config.toml
n_layer = 13
n_kv_head = 1
head_dim = 64
vocab_size = 8192
norm_eps = 1e-06
rope_base = 4280.0
attn_scale = 0.125
init_std_qkv = 0.0395
optimizer = "muon_variant"
warmup_steps = 200
schedule = "wsd"
decay_shape = "linear"
MLP neurons of a small language model. Each row is named by its layer, matrix (up: input weights) and neuron, and shows model dimensions 16-111. Each number is 500 + 40 x the weight over its row's rms, rounded and kept within 0 to 999. Numbers have three digits each.
A block is one neuron, or neurons of one layer that tend to fire together. After each block is what it responds to, as a language model described it from the Wikipedia text at the highest values.

L7.up14:556518499468476474477514552514471486442496476487421539590490475591525485531552504561529581521455532561539534497498501479499477511441469455469446481493507527491509429528505531542545510449473514503526527534408495455502466486535485431522521532518503467474515473457466496499421510460445427528
L7.up45:497490481462545529461488478497543568490394534464466600522545543554493425517531505483525585517523452538468468435499524485537464515473479542475566481572472501499467474554477538543526568486554424550515526512505477436452489572521519466498466417504525497469472474425449511504461506498515550512
L7.up73:521531508561548465527461494500452557456546495440497512487501540463461579470475486500499556453496530525516567515531489511442457470456479515482523504528503539494485369446503482524594521535465548451465441503501449446519499438520496458534528519457442495479522525507458538457530489488540516405
L7.up203:438500437536494526526470553536493432509434436575537524523470469519545453488510535452549570519435508427558460456520506533499526535516557506474480531527486489520436522494513555510476539463474516493468450519418575485467484530488548453487560460482515453468552460567460507507530438521423482508
L7.up255:538512543458457510460476486574554544452514464537511478504490515511505483561513544464490484426396371553509555439506476426482583525484533554431523444492513500520540424469491513495493522457484486454467472446458511445412506469441453472516451497545447480486503554513482480543464543484489497479
L7.up320:510508486518451527480457519493484535523592550510423443500477460470539502566502448484455511506590572538508501427499483528489544447527430541521423478505484519495518443592465453507477502538530532476538506546499506492482537505471500462499516501496505492511454499528537475568471466454512560508
L7.up382:483515516487511439548542424496500475504531425467439503499484454524524512478459556519526533519504507491449564473483483548459527461558482444532545493497447497527426556457510498462478507449503554500471464531501464512465472479469497440478558528565533470523507502459386451484497516485458498514
L7.up394:500543498475529513461541487472529539547495465495523452485513488515467575499435450526498536511495461476507484408463478514477529500481540514476464589521541485524433464485451527432530554494475472516494479453475422462497551483551502418478486493508499406494442517494508568537493458462537474470
L7.up405:534497478519529549531489533523486517520552480523379486504480500423491546471478477558466547474430559585579437501574502450464475502525486514461524509515406471428531545493408525517577537518503538552504501509520512472482552485503588514477504536563444481529586555523427457533478503434460497542
L7.up459:516513502494575493485459518458479452486499441497484530528533504448543505483497502486508522451446571465512472451425542470491447493512473500607460486525482489523485457517457452470521477460565484513531471572516538510520505466470465424521456524452494481496552536448443467478475455556511502447
L7.up630:461528429546479493475565513498559458516473597468462446433526506477482465500445514549438460496536478469492559534453503499576492471484459541521512485502480515467485473552444385501530544511436552522498451437584442492466519515533509435473500464474510490381535476400504482491495508479430495440
L7.up641:439520555512556526418427515533458435512473522464470469460561535560469534502443465459522573524449539454500537498572455528488519463511481487465540514540401515484528498495561496474509527468446495518549480504455489533444558477487500489473525491470498442458491540554508550525542522443500485512
L7.up719:514498461489509550577586442502487512503504505477542543487473554463502506523463473482497526512479537489469468499525468560486589485506425499529461521474467478476500487471460482491480536529432467543545472459475478489488498575554487417485493582580454401429450472491429490525507583541431489494
L7.up822:597531541475463495520546461465517553475531442550531536497532429495479425421488519523462501528466521489471452442481491585450464536505444495469487469528465488461514452500445496572566485433463512452544485552504404574502533450489432538541519477538466470451563537448498480592477475452534464504
L7.up901:467445514530437515499516447548504499490577475595510469500505461511503554515524482530506527521529447523503542606569506449424522537483496510394560515475464449552572486503490446495506510473483516496491452539502530515430485492485547482485508489512469471453485518506568524493531459473533403613
L7.up924:562535498527503511540553491512445551509479524589516533484536398453514508496481483565482463528461511613462494503521464505459408577504540535466482459558415558580472503411509470527555544494435480472511448467514521494484487432506436426471524520592505503444569490459501476500479576500590520484
Section heading ends

L2.up105:411450509510433507522584501425469585507497431509526444455484484491414511589491454487501442496470554482499504477461514473520525572517502520514477546456525486491504592428431545550494489519504515442483534546551502495541431453508479440472436523526492532499495529458491503520551464472472486482
L2.up191:514483485508505490501548510507517534505485511548439500472465499572511454484539506504500470476532435489526492468459517577552484474530538508611519532432528505474512522509504526453462471554515486479487523465520440457544504472526395505559491449550493524468512506442492501540539423483516525516
L2.up393:526458438502537544542540473462471496481492447548527484538501519509520486501423423527457472496458521539510471540413503492542523475523485538517503547469467516455460524516497491504452490536492483530514554438509461521525504587463487487509473522424497471470576500442525502451517426570448563453
L2.up913:549480539574561481598521498520458527543456412494426533467470502524528558607427442521539482454548533515452481488524491477535506532473491475546470538480472497512497567460538542509534489439540525498515492537470473532514459559522445478537489489446453501517502444522455507546480488480449551464
Born in birth parentheses

L7.up85:489444510408547509500558498479576446447435496516474511518540504526499496576491583498413501541505545526560465452497483543479560504494503441554504536517422533472481550445391512585529533463501506424457507527538513520478537526541476466511534549473458492481507484547529486506499547525495508474
L7.up253:504471471531559529556458556430500454468522438488493495541514440482469519506375507480572462485462453480567459470560535512456506531433520512514517540564444489511470492502488573478540470529520479453398550551517483485532472495537477541442471513498474558470542481500508455432445461542569456463
L7.up285:590443504536525516503501488442528430477457527587424465589581561487485502545454566522569494475469457573515465478473493440505472501466535474431491538557483511468533504461450442565466444541487461475495479503471529545526491474501461508510558485509419472551510464513432492513483562533473493449
L7.up298:477437510510490496535471473473470470509500488558541519509592565579479408439495501493489471447458473577565488417500465510460519469532530466491522409423460472573491486470551544532497501551384431503523498475529495521558434421506458553505546477368486515459475507434499550473438488486549478505
L7.up323:452540443527462523523509452505480428488464511557472499472542580441455503453469564518468542480552468477590562475476522505533504490463459455461557443512493423475532460487391532435500430521513485503554511486459541514451460497490524498472407475578428503509426549528506543507445533519496489483
L7.up326:480587466426475530517515467518493503485414470550523490489567482500466495470452543527474437512473504588575474506486517532479507503471476532481551528542441562441508529440482491456495488489542497492545576556515538450472538498554454495425508571500515540501567470481499500426486557521514469487
L7.up440:468443455394480553465561531495504564528448528576458497482444472461472433540517493544560519445451558482436495474528497461489440516487528567534547503588518550449529513463489496604484523496486459483446583506467562490546481432527570443491510464572389496556516577484534524485529456527458512430
L7.up450:502437559491492517613490497480504515414457521512483491506529516494400526491522513474498523503508383528389441494518500538510485528449480506568446495540528552527526391546465497487518545465480478478417528514479490509509511483460491520502476514476499408478445557352465494491492506511483464468
L7.up542:499470430529506551568461451499577509469393508467494540535547573486514489529487483484558551518516539516504531513514501504493406508476530474524545422464489449483492522511473520546472488502453414436506564455491443526537462505476499482463439528530480587507567504461459542439474491459535502457
L7.up557:430440493560496526533532513543544542550475492544440433433479485515405457576531552499571499525548463524503495498508531526373494562450520462550482555498513517536501487471524546525420563538492474475589482521528475512518443539528485500484481562550480557417450402476543586535477467476517449536
L7.up584:468459522516508488500493427456512463427450490447566508516470514392479517527486508465511526482574515480494461427520510481496513535538529485509548509472474457512545568514474510489399478485523505450530600473474497491586481573461551456489503488443443512574450539533511508461440453452499548494
L7.up598:425449538508475504494459462529491458481480524506451505496530487516471528532546563535569507427497423550514536445534511533517489568480463492500510454490504491416495485521530452503498492621445470464536544476420463459481497440441481560517518490524483497477484430490507568535471498574484439473
L7.up687:486501454517463531471558496524489522389531482489546559490497506480458479503486482453515500479428458479480493558520530527506545520443455524524557542550502506464586544450533527444505520479430477484515584421519514460465423518497590432455516558471560530486554493511558518510473423591503512480
L7.up813:526484478500429541540533631467440517480479484541565394532473494525520494491503569473545478536461515473527493441496496489487486566513469521464475594503426479484556518535490470556468532431479485482460612523436452487498464502550505471537581457477484531481616487513505533420467517489424535452
L7.up891:537421516468505548529538462455464545538511510563495512508496492469544493554486531455526441434461553503526461482550501467547476508490513566462513454504526471468460536503502531535507508485446466443479477472564520437528427468531474533524489442480464461506553477496468478462486538477549535479
L7.up1015:565487482460443472596497480497562503429452528465506507525535524547548493472500555552574570503529491536474473503502475486508511471504515558444556512494464515460487535506491536499532519451438470482455521420455541468511416503526531516501536525543531444542533433477430494517480490445557514459
Birth-date year digits

L6.up62:524509426458499546470527546476509561576450490583449451473555459469501525525538441504526615490501566523481453462534513455416455530536484538459484508508490505503523498490455459513571470485511511477559497502489487374455528429462550453427529524499538459534535545471434504491486482471488485526
Section and paragraph boundaries

L6.up109:453493518530546557532561541501546416440478445557411499562537497495480484540467527469486537494492506503472510409546503516566536575548515505506537567467464524492475563504487509485399549460475532491462525572497512490520492519530484492462510477536586427543515479531483536461472429469466554444
Prediction of upcoming date